config.toml
d_model = 384
n_head = 6
vocab_size = 8192
norm_place = "pre"
positions = "rope"
qk_norm = false
init = "uniform"
init_mimetic = 0.7
beta1 = 0.9
lr_head = 0.00901
decay_fraction = 1.0
decay_shape = "linear"
seq_len = 1024
train_tokens = 503200000
MLP neurons of a small language model. Each row is named by its layer, matrix (gate and up: input weights; down: output weights) and neuron, and shows model dimensions 112-303. Each number is 128 + 32 x the weight over its row's rms, rounded and kept within 0 to 255. Numbers have three digits each. A neuron's up and down rows have the sign that makes its largest values positive.
After each neuron's rows, "fires after" lists the tokens most often just before its 100 highest values on Wikipedia text that the model never trained on.

L3.gate150:145166097153157180123152079145104103070163156106105125140081200150108126129066089101141142111125167127109171109169191140127145120103127094035121114146115133160136112112144166137132106138180061120110119101141047151116086151135124092122136131105100133045175120076103125153106094112066140185101109168086120152142145142104162102145173114111178136171089114112122135087142127066116123157141134099156179199116133111071058197089135110162132117099112144111185156138136162116127133063077106114079144137083125129150129084104123107043099093106149112129155095087175112172149153148155102129
L3.up150:068138159120114141185157095130177142195154136099154131181108108113143129073073129148129083140085132162089209073123126061087092161117110084095088149115066143082136083114134125116159115085085116125145078122145132112127151120155120139164098123144177152094085111173136140114111115135104143118079099134129097085154103128117124130149072125162107162102078127098135133122061083109107099119150146127146174100151133156192140126176143113103163104080109094144096115104092061126135167119132129104131184091137080138133165172127140176178126115171113099073118184070119170144104149189120151112
L3.down150:166127166142134104094110104133072136091117169162154135206154132128113131082113172118140162104098154146068063101089096130124128116100132126208124090142136136153131164125134112106098150080125110097136151174150129149072153161124164155123146104106115183096091092143179185141154118150124136089148088114150145083124122149143124126107124155166131077146117119139110172163099102161115166169140160115144166128119110158174104158092135116102113106123107155161146131062163161156142118114089088105140170170104111131131124116100196065156130167123135165172148140104128174136168202143155093124
fires after: " ", " of", "Meanwhile"

L7.gate617:138160106198172136179183134151047149134170117084128152099158104173154099118089136160142093086083084162141089153128074117170092130068107164122098086116159125111128176117099167146128158075154126156160137127135127149135185135120136082160168114111200125142129115135089145086169164163101094134138136159120114112143096120115124113082165120085064073141142095119152107152136134152176125147086159162141104135187113114090178166148149126120120166096126089179099169096127114097154126177146108094074193189076137121139155056131120175134154162157074094147123173128175089149075165126071150127
L7.up617:083106078102171101178098158137121102107123047164117173093134059094125093118113104188124118099112137163136132140099104182150146089141127059177131106135100090107113117143076138118146122133123117125101109123163114083093119104100146126162087167139187164159130080053136146114165084111115132096148158102083124091122118144109091205096144105173114168160125102134108141126186134117161158130158140076108153149172137113059139206140171146173128094125087138136137133150145127144154110107130113182163148130188187116146116145174099124147135119167078130142138093099147164159132139124136149078
L7.down617:156104159095137095051223147136126134116109201067123128129111109141107136148117123092146117124104130144163109138170169086169170089093086178137119074136199157090114132165157107123176091095151118137147152170161104074131141224194164130143153103155115099098107078099182116091145164151126117111129069141125137136172133121134174056170209100115024112173122093123085124113146131084123127040131094103106104104120138113144122164151155163155119081142097129137115198102158110084105124101094130099192142138148179102127132112090145117114147124109139132049135134118161180150179139110159145194
fires after: " ", "/", " ("

L8.gate759:078116130044123116110119186167161098120142107144130079105176088105088150152153093151169138161154137137196085121106124175171117171148159089136126172132141134063147141128154175124138114162149150144149103175135137105120189103152100134126144138093083107111130121094152054067145136104134163082158121138100083123168163168118136116094112179129139143126097118179107112101150089124110125111131090142109122118131096147084066097143157150124129075157078078120143063138139148166086153085110107125160103199170104157197121094162191049088176124130145126152099146134130078164097129111125092116
L8.up759:076124095120106147155148201137157172113085138078146109123157106080149162102180072118119127151160114148174134134173150176110059123101171121070116120104094126089116124142110109174151102128095122086170121081107104101140056196140153086141116151149122081145126101108182113116142117130146124122107100115101108078171109202154082139100116153075138161153146138101145121182094074135137202148118065184127149131112129179184107151110135158128152110089131141144189103155117112161140153132095077105129093136113126160148135087168154141148127142162142171133085073083106197130141077148155157057
L8.down759:122152143160143114083121169158145095147101131136141178105123123102179129156194154092118101137121061113119125102092077067072118153171160144094215141158152143143104132054103192138154146177161109125162135137179122153111174039143086124099156132091083170141200146089106123077128149122141108133120130100129092125139121117091137158170148144171101096074101095133166153111142167150165108122145055146117102186103087117128125131146076128133126147139084181147086157078100191087107165132143101127109135129125125161101143163115094175165177138136141118131139121049159100107154061128137136102
fires after: " ", "–", " (", " to", " the", " of"

L7.gate355:156118098148167149077070146152158153092072161131139116121083111150110132194172114080146119099138147133134163112089148109223103089162095136153077189088129128122137150091122163150137111085107082131157098124068094131113137120130098124169137174108087098101164154173110127111176165106194087163199109175150196164174100158110143136195150092118136108099108098092110192131144080133133090090153175140154121095163100157112116106116131097155111135147114154082162102094072091124111165172124095127111146158137098125119102165189137116125125130123076129160107062106180099074148148139169087186
L7.up355:213167100161128112155101141146182126163083116130140138143104146104145124171160122142150094116132112146114156087134132122097118095181156106111106114123198129106088132124194140100103101108156050065118133136149133162211124118123141100137075148146156098115105140131160152103091114174071149171144112112088067099141138140135082103117108150134118151143117107152065097167115096139122118115074156133091083125114077168105153182061173091122151096145167118146132119168121139117147090094164149070109109107122186178099171168159163135104070115105102171077184110094051144177116124121114087185
L7.down355:168139137179154180155088163149122146097107199145149208101077152111146177175111127114143089108126154168128190157116055169122104151097072159138142192100122159141120102125125109174075129119153115104074124131112132120192060157140064140114133166133126145181140125196137130066148159138123101129117121103168165123106136141164106066228151126122120181134168139175123165124134084167147135159143146118095132132114140151099105109106165147155158134094182128155168173139092140169147083136149094102185135086114110136200146112149152097135124073125094097128078128053142106118140140065155106126
fires after: "s", " S", "y", "S", "er"

L7.gate121:066110145139154129151128135178104082091089090071166152098091102128143183140147082129146174158104130127128175157131134114197115152133077107122089129130121140137124121135117071089195109085130156127161121094153169078142162088098072147211087077087092135098149146090174089083082115065161167105105140123085165176093130147154141080137153103106115130156099165181166122083139122168114120169130173102109160158154082119072116110118149166116168085173185086151087088131106166164126150119092116113100118146103080090130093144103177147159135096146127165157124107133115135166084147152120132149
L7.up121:103110115160120078162135147132191125134138113131133182085080135139106132144136118068203129091140124118129132108210096146162109077148157112155099106131156149122156097131124151136149112119182084186166153138084083110138091139178080108124122156117100080160174129126148152123131133118147111150105161141075128081082176170188199100158159136185093144079155112128130119153152134112131178063148098108086118109098137107113067061162156184176110110128134162164167097113147110082120092102165147090194154090129141167098117167141130126098076135167079156142168187048105152092157097130119142133
L7.down121:170138146199129159091143051142121106185105078146130163129092136114106128134128092106135114108106121091122151131143171158149162094161109138106116099122178118063136121104177131102103050111086144175133141129139087134155076103125145193155188133120081110091159093117168144046115132166141139154151124175128132085147135154218104115101145135124122111098112130153167187142179127104145157154187154095149132121109171157124072166179142122122101148121124126161075128077103086161127081096127139126096132150198171139135063126072154068188129152097164139104064148099097133124114113116169172106
fires after: " ", " re", " Re", "–"

L7.gate679:098167093122133090147138095159146169154110131146048180153126143176087116157059068093159121175133125151166131142173137167081145129129075107132095094127121134149149113108162177132128128071156089121189128101137077157107124118105151044136120095168183084066185086098072104087171121122133162188109117157099121119132157109074138131145169119148154081102142175131085154150155103130151118123101134145137109081149116196066155139084140084122069146117119082099172085154135063100156101104150130068147144154130144143089108125158179102137084142167125088109146125165113096170131136163106098120
L7.up679:130052116136130095130101130132114098107071076113119126101093110118151164138133146081119097123147153143125155130074097170098051134146096143125178150159088157157102100177131122163151104112089155108110138172154104127163122135135099151158107087132155087173154183092148087102136184178143151191091084117119198098173145164111167152109129173140103108099102142156133174173104127100113081145100099141113133175075150086131136096169167086150130075136116188085095150149135068103115124092178083063068167132110122097086098066150126139187093066134180135123143135152096097129153092132152123171
L7.down679:179126110147119195186112144160079139131106090070136186121103080122174132142126176132163154155140186151110113085136158092128142192124126137082119161060046134192094131137113137112176077165136132166161182147170138099167176138095118190116113199127159112079164131160124090105122114081115140174111126159140107129116159115156125068193122242107150125132146075139127135202165095093124117122145162127082119083064161087106136099135130114112113154091125177101151174118112113087129092073151166140131111144135136116151117136155135115114102109136154133147138144079127122148174132125102107180
fires after: "s", " S", "S", " ", " Al", "-"

L7.gate514:081178033111123196165161137124168149104198107086050134149154128111118110138107087111167104147126177099178112108088086121165153150130119155151126118118129107130119122101131154167059111175098094135162170114166139081091141124140067131146145149094099135127092158124127160121122094192144138180132127090103165153128125139098113107098131111152154124128118113188144122114154083079159186156094131166091092153147094132091128085107174120164157108153146116104176116162145170159097142146113111146165177147051185068174169094120094149162134152181141133141113111138166105119195116154190121179
L7.up514:082111132156124144152152158145092206167139126177086094084161113141132132134111131141132164131156157090186186104132104124120119088104120121102087149125207206096132187117131127163134167139199095181151151130199086081140154140161102103116098154168114090160216148144125101151033059097127138140181154163130093101154143145158139114123095198138063133165090191107136154152107021157088141121193198132145135095112111174138169115073114123154089083122097128149106194137142103073122143139115110137135146157142130153122073154151140128127134139107156090147165122109163152164146126104155142156
L7.down514:189129094141132144088195099146129119120069117128127123077136186089150063159188177134095144148120152122094142150076161122140124148150135148096149121088104106146092046120107115093094127114076142122152076108144149171091095154145143146091175095138117140161128122092146138105126056071121119131128152068126102099155131192104128143105127114139111072157100136191084100094102126107135123181154132137123139086143073108136114157175096136160175156100112137124129062147163071096152090139135111165098120126149193135112129170089136107131199114068162170140119149116132139123126139136170128120
fires after: " ", "–", "ter", " re"

L6.gate652:107123123124120142153054120168095152098188135160160151153188129081109080100094116154096114066157176126224163109126114115082095114109084089172160159133175187105109113119139136100192122122186083116129100153090072099144073149130126142221107114095194044081163101092164117029096135124120112163128110165121148134123090116103136178131148146064154093174177099135124105144148127126134107153133180117104140087106117153087146053137173129098128066117082051145153121144076141178128158144142095114112090172108145091163155075156158171157108124145105136107121100095138068092130186181075167100
L6.up652:159117168129169115135135169178120118145123133129166144160105173089091084150129109123156150118105120185139119129127138123146205075104084186104111118136113118112141108135178091111050122118103138127145071152127079138210145086182101167162119175065129135118175164122180098170093143115131147073156120138166120062179109161125078220123161126086079115089083180168096040178158146149115165153070094175176154115189070127137099134059169152150119086120079104155191157181178113128129110114147152135156067151106110167205150124141169146173082125108117179101185134149113109138133142156113063104
L6.down652:146128093090153071100112179074111107138134132148132123152153104188068158173136116113121173070098120104145061100105123054116148129105173075139114082144124178132163130111160132098151116118190079137099148062115107166101145132143135082128176112137153183074073131161150153131087126101097119160145121105169136095140147148121120142128135114122153078114066069169135128091096144115148133107181095122143180113158134138162102150125152121098194130094109105152091138120138114130086178115165128090125141158060150147121105150131089125141179092071147165145107102058147136130136105159145106083
fires after: "\n", "-", " re", " (", " \"", "^{("

L3.gate341:122112114143120125165121122152102087107138116128178127144091097196063158130136123128141189099103072129164133138111114142081143161110143142163143089136099077168103172126182060122152111082208107175102094132103077146056202080153180134187130145100153131080100179101128092128145082124087194151178146114106065103065178158152112165120157149067095147125109133159192134091164105125138152132090165136193104096162127093121159115143165125094109073115136065129145166132125106128175173098177075133147124131126091120147101093106103169150151175123089114119095157095104065122094187136055141115
L3.up341:172145130153117158099152117135140146117126124169117144153094038151112138106151154155149102148184133115104197151183118133112077096136129084100146147113158135111154138106092156123161083114149121086146100155097087116106107148107112133099153124142184136157159101116158124165104192171160156116140134112157069136107074134115108077165147108084095108103155114116089126151099094154150101106128106108091073136118104115110150151170130089077068111166182096131133135146086141057129102163144095155126136062165147126137152095152079171058180091124143123148154100195090120167158157199050165143
L3.down341:123119143106183104077194147126050150151133131115140107136125128115118160171101091095202107096172110169105171120183072132222111153108115123159155133137131132080141145151130101125107104119122112101088164075073133171123119128113133085144150114166143117110207096147098130108075170129119107066141133165163111117097138100124107116108117123140174142107065124116161137171072086108161070149114126127086118122117154094099057143121140150167153106148120120158113095090135110161015093101134122138127120142073164120099149131083170053129140083166092130177181163145103150144168105119134128144
fires after: " ", " February", " July", " August", " September", " April"

L7.gate469:146131129108111137103138154098162159134133158080136128110159115117104070189088161135108149078106185188177099110142115170154123161142085205155138101120155145082156073161111128079133121112160101181136174168165154147097158141169160098166188110092122098080169133155151102123134175167103180097175137132097083174162102131142097158186181139117073128174141085140119125166195132132099121141118118157092115141119091189116096097088164119146089101089108099108076145126164172081138117122115181106098129130099151133125141129104090172150123102095137128142181155098114155145161103163116097172
L7.up469:160047119164164078126088148121119070098106120215136109138075140111148117109141063127144059098087124167168120157102189148139171155108108106096135139095115102158172151114091137102174115107157135065179142171164129157176168100159105123145122114200162166137149145068159136127133082088105115127172078150171065181139147156133141099139158122147144159172137055154159149087120106076139132139149158033155140142115198086063098151155120104098136144066096107178132090185160108142120162104121109176159128156153165162091104106176108143113114104141116137091166159145165112095070089130097083155
L7.down469:146146118147172113140132137114112104139167140164156141114121094151151168170115107138129077149115131091088161158075165063137087145212231095101189126181181140094120142108124148194110137161105121120145130067224117073100130076119164104128070153187110098079117094123096170084149180119116191156061173087155174136088207108150129155058196157143121135083106079158149152160155090144148143085141090099119086171181104124114137169149115130113167122128125094121134123119126182109126152097151134153161135077136111090094157163101126127080134152095088139127124093085147127129122054122179091139
fires after: " (", " ", " \"", " the"

L7.gate542:178125176150120129107128159159142146138138113155146190101058135063072156167127138149141084103068150165167114102051126104123137154149160200073100121154148133120097151121148084057173136154071090146149098131133148141145119119072127157131116136144139074165106092151170104097069146084125138145100151081109093131161149130153137100185115099165099092125108140183134078102132067103116144157130195085164124154161078088097095133153164064111111158166138099158111106111114170074126135109118098079166122131133118125135108062102098115133130161154161127156181117157124094172116128159136148174
L7.up542:095185096102167095128146107163107130146168097165153139176116139127160126155117147187140160152119090142111172127189124136127094137080132099110191117133132179117145109157116078157138150133130183157115160167148165160152108085151134133169131122106079100086139121098145116085164153221073068139181121098152138113117122117153144156106120097157096126181055121146150125151147135145097071108082104159066085164139150105104067174161138100164084148163069146098128154150141119082099130079099151073142167087122216156173110145149133152153102155119121186161183153101159107139120101105129089085
L7.down542:160156070146077101079165172117158148110118189068137154132158088152150183164141107126114049137118147079097072130110127081154111145094183135098140128132184126166162085090110156127103166128186172118136150148121135096132124122157104151148074095085088187137111038120056101175099081079098077146133107169213170184122164103166165091133111137169136137072119158089146142147144117170144100105108135158164165125154158116162107138129148137076092144167100123106165183119161097165148127175160167116176112177141156139140134138153125104199086057136113115133135099126122163151079112102104169097
fires after: "1", "0", " |", "\n", "7", "2"

L6.gate83:122147122143046131170202168109157114072162127124136134104135148112148129179109038163158151069096111125177132167176154101128102181090079192118127072117117145087121151168136131143138088088122131122150128115166137111094072116111089105134112068131100161121190140071129084100146184088121121089147109156157137167173164147104150150100118110143112064080102077121134111079159129132172108140089105094171123122158122132146070164130153116112042109115075102140107163196100074176117106161132089103131125094096142126107112160138096098179088135160131034105183088148123101109132095127115150134
L6.up83:103138158141163118156098173134130127118156141124165187147111142142098165124097156123205083140126087112104200138170134131192154092143137165159137185092165109034141103175113131103103136139120129084128143123143145125141116143126159100114095130110191142165137136131101110145112197071126135070162144149107116113124121082130150199103170141124159156147131141178163140165148104175140172112124155127144165086160093093162145115138128151088126154113144135149159079174129117141146188146088122137140106102173139156108110155163232155127114139163088102145134083133080135208142145105103134139
L6.down83:116184159118123099170180097159134088140121146105090160104159120076129171141112153158189192084128102116111117186079115113142137116147180161164088143118152084090169122128133140102135147126141124075096091167148109188170074152098172084095136152162143113142160137064097133135100156126104130107123065150174158115103153196154128141124038115122167092122137096139140183172099140122100224130159132129133132189130087083099101127143186044114171105167188103186102131125154118191148108151161135136044168096148154166171146090124107103107084160182085134158144094110121132116101079105098167133
fires after: "\n", " Re", " \"", " re", " Ro", " ("

L7.gate247:107139095138098131153135139170138121106138109149107140113126098098137091125129107129119103142128149098130168178140152153183177129109118169115097121094119192151090121124094069138172100150106106104154102138161058073145165096112117094136152139139160165099117116153112116141127072155136170068103150104099081086141121165170142084167108131070127096078167123123110100154134113061069151131078175158176105136169125123085099123196100154082058171140109119159084162087173159124173085178153154167128113149143116126158155077084149112108090107147194145173109187161146160185149169095155154115
L7.up247:096149143144085080159118222188096128149173102134169091163155092099105171110150225173159116084139203142047104142137110085129154105086103115096149103161182151131136076136127109109095139132167137162135153107110134108146158099130081177121174107144145177076104155217129084099088130102190183062147153127163165120083116123131119071132118144109098107186095093172087090139141148101152167094065162113080164147140105081104154163182182107155134153144116116135099085135118128146112137154144095163090148113197092134057118182087140169191191170106142119165104131133118151187137150194157126111
L7.down247:221125117109145126084095129146150093147132111155140167095070142107087076166137160163084142155138099103105141161151106145183122153157102137133172171139071143143150129088157152098176075130111085129109077097123080152141111119152132174108090094106136098150136119162118083178133181128102088195137105142070122102161115158123171173201030133179111137145148161101150138096152112114095158134111120180135129122107083122116155130116135138119176078173135101170142088070141146162101095098078139030157073094137129165178102121098143111132066121107106115127207089169102172089121114156168073125
fires after: "2", "1", " ", " first", "-", "\\"

L6.gate519:169187147179115158119124074136102128124157132114117174082137077100110116107134073092090153155086112154126154172095133179114155128143135138111099105116174172068089154136074127142155152176094155108129161091115125081172183101180069104152107115069057109113110133141068125141154139170167085157028108127093123076093169139154141139127133119102139115076154050118175091129127169140096153092104151149091114146148062128066102126134121227151088145106084123146098178132080087091068097108107149191127081121160118174180091088145149103129110168079127116159089106139130105174145158144149139112
L6.up519:170106163182089077107135170126132044092105113131119105176104173115087193145126137174069118151081064121097116089138140137123098150146124124139146127123151126141118177168158082137151110100136160135144156153171126163169116150060120143094103230176118107055091118178152143120164123103172099104128117132120119078083143096102079110087036104091113141129122137122106101103100138131090138130136160159126096091105156134116130074127146102132137083107139085074076154146133096163124099100101072124098139146081167095096154083146162110157130190168165161125176158133145125140088171077129116129
L6.down519:108149137088130113175111087130134134122157066092076150107152125103104142100126131124155132153183152107128194119124097116147114099153059137141147089117123171145112145112107152141131112127097158120129095138166124139125131133126093094147141132056120130118131131047218104128096129197105111144166111144129078111131119170117108125168148079098102103088120107136069095118155062126093126087139116122136157135079077128124177053120170112150146087155100132123064146107094140061101125167120108100161129142142223082147155114116109219160051094116137095135123093110142102151155086139133134160
fires after: "0", " |", " ", "1", "9", "2"

L8.gate733:166135153158152105101122150117047097144073151174142211138100075052137105099082105115130148118163176151110097134064140143149107143101104089090074109137200160110103133078150135167095131180121129169187107146067100096119111118141108121128199144088062141157172082122096144131128166140151084102178143080157145098118190091119049178128135083066101148097131130119090110160113104114061163098136194074160160141104107063137140084113152101170125159139136173148096139147116113168092089153170084165104137161100160118161144070144164137102163155148072124172071113146180127176118100091166113091
L8.up733:109166106165112106150083101082142151118154129133129134137158171096099131129087138175123117174153137081089105185101124091153100080174092127134160158197108203097117052107119182119146117095078075172106143147105125078114172192134131114119077176184101122148159117132175138158130082120147124165177117161141106092138145133169190041101118144102119116167091133193111139154049161168151113154115125097109127172118140129160097124170075157100098133154162079109091113175120097134145135084122140148178110162144095159167133131128093080147138172121096196092139169090158128105140151117103132107
L8.down733:072096105134096140113124120151119143198102134172113153107152083123170134145164102070094096049084099149153144137110152112109148116125178114119145156075142135101132165100139084105090074095120172066188107113131127113134174164116086077118164111112094160101076122132137155132121089093167117202151122069150117148120091114102110130152133197099119160075134105149143109133089157204124141135168146105148179118145076152090109141113161097132102100141137122146124088028193077154162099114145131106128134048137151086137101098114126165080123086135161122131127116113118139132139056071199134131
fires after: "0", "9", "5", "1"

L6.gate555:105105087135079166132110105114142140126147132113126168157194126217164120111142078093151148081127123061121136098140144178152149125134118104089115189126117190085117126118168158077141166067177167138178121136172175139065129159107125110206145104123156108109183152136088109120176141161116141152118117108106096149119142124139124142131095102120111084167142099077133087162131141132136138093134168166093155148161174133066145077138173184115156135141078102125081125136146090158132223171185095080107122164144088079137106126108104107115134147160153114161129197083079149130118166139048154121
L6.up555:138117123132151099112188128085179132170081101144085113124188079153119103103148139100106216122122176104138129154113093173122112129100118127110127122111149171084176161116140111140119100112100161094154194132142144182088057127116128106184106169148145164157139161162077185098155044111139141145104155170146127097124161054047121159121089160150099103162120047156169128142109063131117173119199123076192148151082163061146131132052126121157142101148091084127087157182142128169103081156099092073081127128161164087148129108135082154189162118097146145090124129112084107136145164139176164133
L6.down555:122163193091118127168107138158107166095122118089153082152149131081138088076124058170164180109137138096114128124098144161161128157121170121131138160134123136091097168108114116150132121155084159064067136126150143090197147115183094133118070117150111122089142074110127087132048119124138105082131159122100197154103171116114082109134052149160161120140120158113092154141123112103134118146153093109102209183125200156145121100105133149102200166061098102058146126147093096122139121154123124134098179121187172160168173143124090167176147073090167124073120144164143183103129124106150128075
fires after: " \"", " (", ".", " was", "\n"

L3.gate656:100161139124092069200134139190194141082145194162122147115132066146080096172110156169176137099195155121089102123148117099145133163177109094163125123083080121140127075157107111152118116130092085194098123116150113089152201088114174141120155170165150046107062101102135109106102100124173130152151085143125158134115112180147125061146125158150131191144151139167136149129126107179109105170149132118168141142182130171131177149105110183151141105137101082136155154115085108170099125169127136064181101194110168131151121125110128140140112143195095153131151173100123149158118170127090096177
L3.up656:156163169096152094144162155135140087159150132139121059123126065147078108164181133130122167114106161111133127071111101070098191079127127119111178151093147134138135119116172098130122100096095119119101084160170083052133170141099131140118122187116123137143131158126101104090116122118173170133124154136130124137080068162111082122113104173113079125157130120146149111159092161162182098131103122091167117157129118200173139157107135171117140085138157152174221161126150169120128120125080181088132133156131167117125126113105094150119166101073064143107148098119136186131143152149164085124
L3.down656:132140099104143112088124094058129090168159133129112120129097143115156143174103116134151117147097083127124162094226102156162199116078235104143097077058130165141173170132143115169152072129168198053142119174113134124104111139154082176096164102165131139141134136184137136119159131093104074118129125136149188095125162120069066114069127126106103057102088149163172110070157234136118153089135125084193109124065170141111122156156110118154098138110101112186123150058100157097152102136112136100081132139140180155102173120151124135083133122110135159087123122170154171120129101118166111128
fires after: "\n", "."

L8.gate193:138086161055150183123103174204119105150086099111082148136086121094096122105131111149167096129157182102162103139128108081190123102065075140159165097096138115076157152146162177127132083109136146161184122116160073133115138174106168092144175086135128120149091092132156089062167110135171170098132174101106194147142080143133150121158128105073156115134178088123127080175136071142159152189104179138080084098129110133106090064144115127148100158174137109084135129117137140170107125191109172098099161128173126147065128067131119091057117122139213132066096113161125082118149085110116075107
L8.up193:147140144112103146120078176174172164094120132062123145145066145159116140105118163087113100163198181164160069056101115139158140121109136081127171135110123127146137114155168134136123105074155107133118096119102143165122132111085152130120134111165193099069144051193082117129131114130162071135115138155112147116092108109119138204190152124126090106124113171123142086120136106089127134128178169139091122099134136132145153116154126032156177136165126141109162137226157126117177147122127155120136129132097132120151129118106099101117105169100108098175137120102067099152136099091209116096
L8.down193:106149142074129128165153139139151133110123121110107144107102111109119132161165113101206150195121132085088158138110112156171131156127165140115132147124073128154190142108143140157141125171100161125145084133131140149144130122098110170123139105178081114155074188131092164143099073087126164124099149199176140106122128061160087146148139106116097151134147164130088122111130042148139127197162169115180045107097158132066145116107166114134159107128121136167152151112102151099174079193107127101157100185114105174128126092131095131110069174154118120123104084076094115119105116139086083148
fires after: "s", "S", " S", "c"

L3.gate499:117128153099105198205087116192150100111091122139116154095103129103131187158090142119197112096132106118159152151177176090085201089145048103152196146116144150120149130121125137072083158120122103162116057129115115096173144144131092118171128143120113105106094143132093129084151148111146181178140147170118188084075091164216110132142156107078143148116092092138118077088118148136186097110146181149155122095166163151185156130150111145162120160102122106186175124118127105152128121097122176088096118095148194099098125108125128186126162086151150152093178102116142130123126166133173127131
L3.up499:186128077116109088177028187147097156097175145091101143123196156080113152155136117112185176088101129159148175086154117141097106142155120094113145131146124093167115095118162144078123132102161138191112164136149136133157142133204146095088130146095170089121161114132103163133082125135116116091130078107175168169130147107063120122105102119146103122119118169167181122112063157151152100146104098133185150144166091134111119126131185106174111115161052131096148138187095105113137140158111175096080160135203104199113106167064127163079193055135096110113107165162141156136139168173165169142
L3.down499:131094088073146105064084165080134105131121115111115132170136128098156117145135156105123147087096126177110112128155128094146204051151222123117163092083096160182136094162138180149119154101118093120099096113107148151089093095133199169168185104119103148102120184139093188175133123104119148163176125129106161173113146126177103139108160101166078150077057120138134100123050175163134133103099080112167140178094114123145110137087132172125101140101169140142085144147108173136103143151168114089124183130142166126144148128102147115145129111119129129110086140128069147140110097124199127118
fires after: "\n"

L7.gate389:112134124173136189169131173135127144129110165130132201163060121131116092153092138152120088129092168132112127161112077129121092132177097117134168051182120138161133126173136145068115145062133145184104189132142101107106141175106086159106111136095123112117102162126169148109165191095162172152141092144114174087143112111126161176146117107187109126095185087141131079105101173175123103093128140172090153114117133101144127096159146181103104100083108151137141145115030137120128169125133105120170168144063135097124064113074126109167124114160050120156142139085143085145105140142169157078
L7.up389:124138069106140103131157158134165145160148103164095192124180176142078112138156214145123184168167129145134155151112172130145109066106089118153126149130125133104107131147128131109110129129108180147122116111153108116097140121137083100105177148177111120133166082130162131124138111150145095176151120084198117164139162092142119138149124115204164156114080148131116168151099116137049161148164106168126120083094171099157124129152096104122109171146067118168182191140120188144138090127168179126079101163141119179164089090168113158148119153102078097120192133083077137147091176097095115142
L7.down389:177050111154108150162092154093162077071142128133125131112128118168157101094115149132104114095126186139132167157102124091143133096172176150168114081136177128104116145158146163131079161106162114143119139203130075134127121143130164119141112085098132109104143113115108107122141166176133153179092101109111081094138134103108094128084182160130097090064160131096104050076146168175106140109143143146080080167116120105127141129156138158159132114153123151124109112145100122042109145078127126115161135121146208105147184157125133064146087122123127131118142120069150148115125108099119129104
fires after: ".", "7", "2", "3", "6", "4"

L6.gate680:080169131088143104180084189157195177143106163080051165121146148116089110099165102150139086092122098159152109079121102119175184116128076165144132110147126143162078205156055155106107172099089134122140131089144131125137111192140107122132097117169118156151180140133155119050141109159190171124131161105145096112107129150163157147126111091172142130148160163091093128133158169191110167141113128079177112087130172106079076193131144132123087167099098083091165066071118139106144143162155169102118081173165115129149071086165126085153125147132099096143146146121070173171168066104081162108
L6.up680:164103141172117132057151123169160088100099146114166198190098166141093135173124211161144141135147104134176108159095157133146198152118109122115163121164073079166082128136081139099099112087109149110136157093131124123078178151141158139145112165157086136146137153111132102140187196146107138092115138171085127176134105145137110105102112079149095116116087113183113064097154109124085140121101156143154120104049046185113132059178097084132129115113131168078122136136149106063178148117100108098110142123084124160128115154198159122147144200116146163143094158158125154103121163104136113113
L6.down680:099082100136060174115177135156102168128180108106122178146145179132132166139111100185113067116095101132090117119137133101093150108145173142076175125060184129173168089135133127133186129091112116119163085124137176142063108113070090085119103131173181133157156078107163176094117094128120122207100154096166114137136140151135164118152101135112124108141175126149121186145133126082166164179155098144125104160175132138151184150099112135141128114089162146194095162099192135124120115152152128166090157136120168087161112137129136129126097102116107052057148164105118189151145177098104140130
fires after: " ", "\n", "-", "0", " (", "′"

L3.gate617:123145100095093143157168113114113110120118122139135159131066165073146129143106074139196119118099173198123147161123117132094110119115131133095102154190102151111148120062175131139125142118115094146087133092087063113088083136123172187126121161171137100143172144072178077134112146171136167153145075102096164097094144179124160139104146126111085155116139081124166121110087097055107106176117180151133140162054129090123123176059160195160176162097115156159093092194093115110178132100096066101084142154104136131095137090148166091079172186130161069176128120157162107122141030154159128155
L3.up617:109160107147113119146174108132123125077173085138145138169069073117126102074075144130149151101165144096123150155127131079097089100126106116140160121063104155156135095098097049174149105148103104133078124095104147185137106129141150093094126172098137124141180174131115166174102103150137086122147114080129177033098136179192124128142102145133116091122135123145148084094147087101155082142185116131157097176095081064194154149132136139074149111155102080179099149162082151095150118145048093181091155101105098151115144189063087098132113166137117113176116098080165167171094119155085128092
L3.down617:121129144113146112135097110168118178070145111159140079112112105151165177089140143097086075114164066112141030165139146099084173152131163092094114096082106162049081182162099094112149150122182170049138133110142091176117126129150097117143130160096115083085134095145098189096126130061134150048165173120130111107123093123179101091166136153172124097095106114142112142116131128128137109122192069188134138158159143221146145075149124085088128112108153126125113111117109111156141196113139153127110119102152100140111118114106093084128122152149139154158140160114115180126079194182106161116
fires after: " ", " Minister", " long"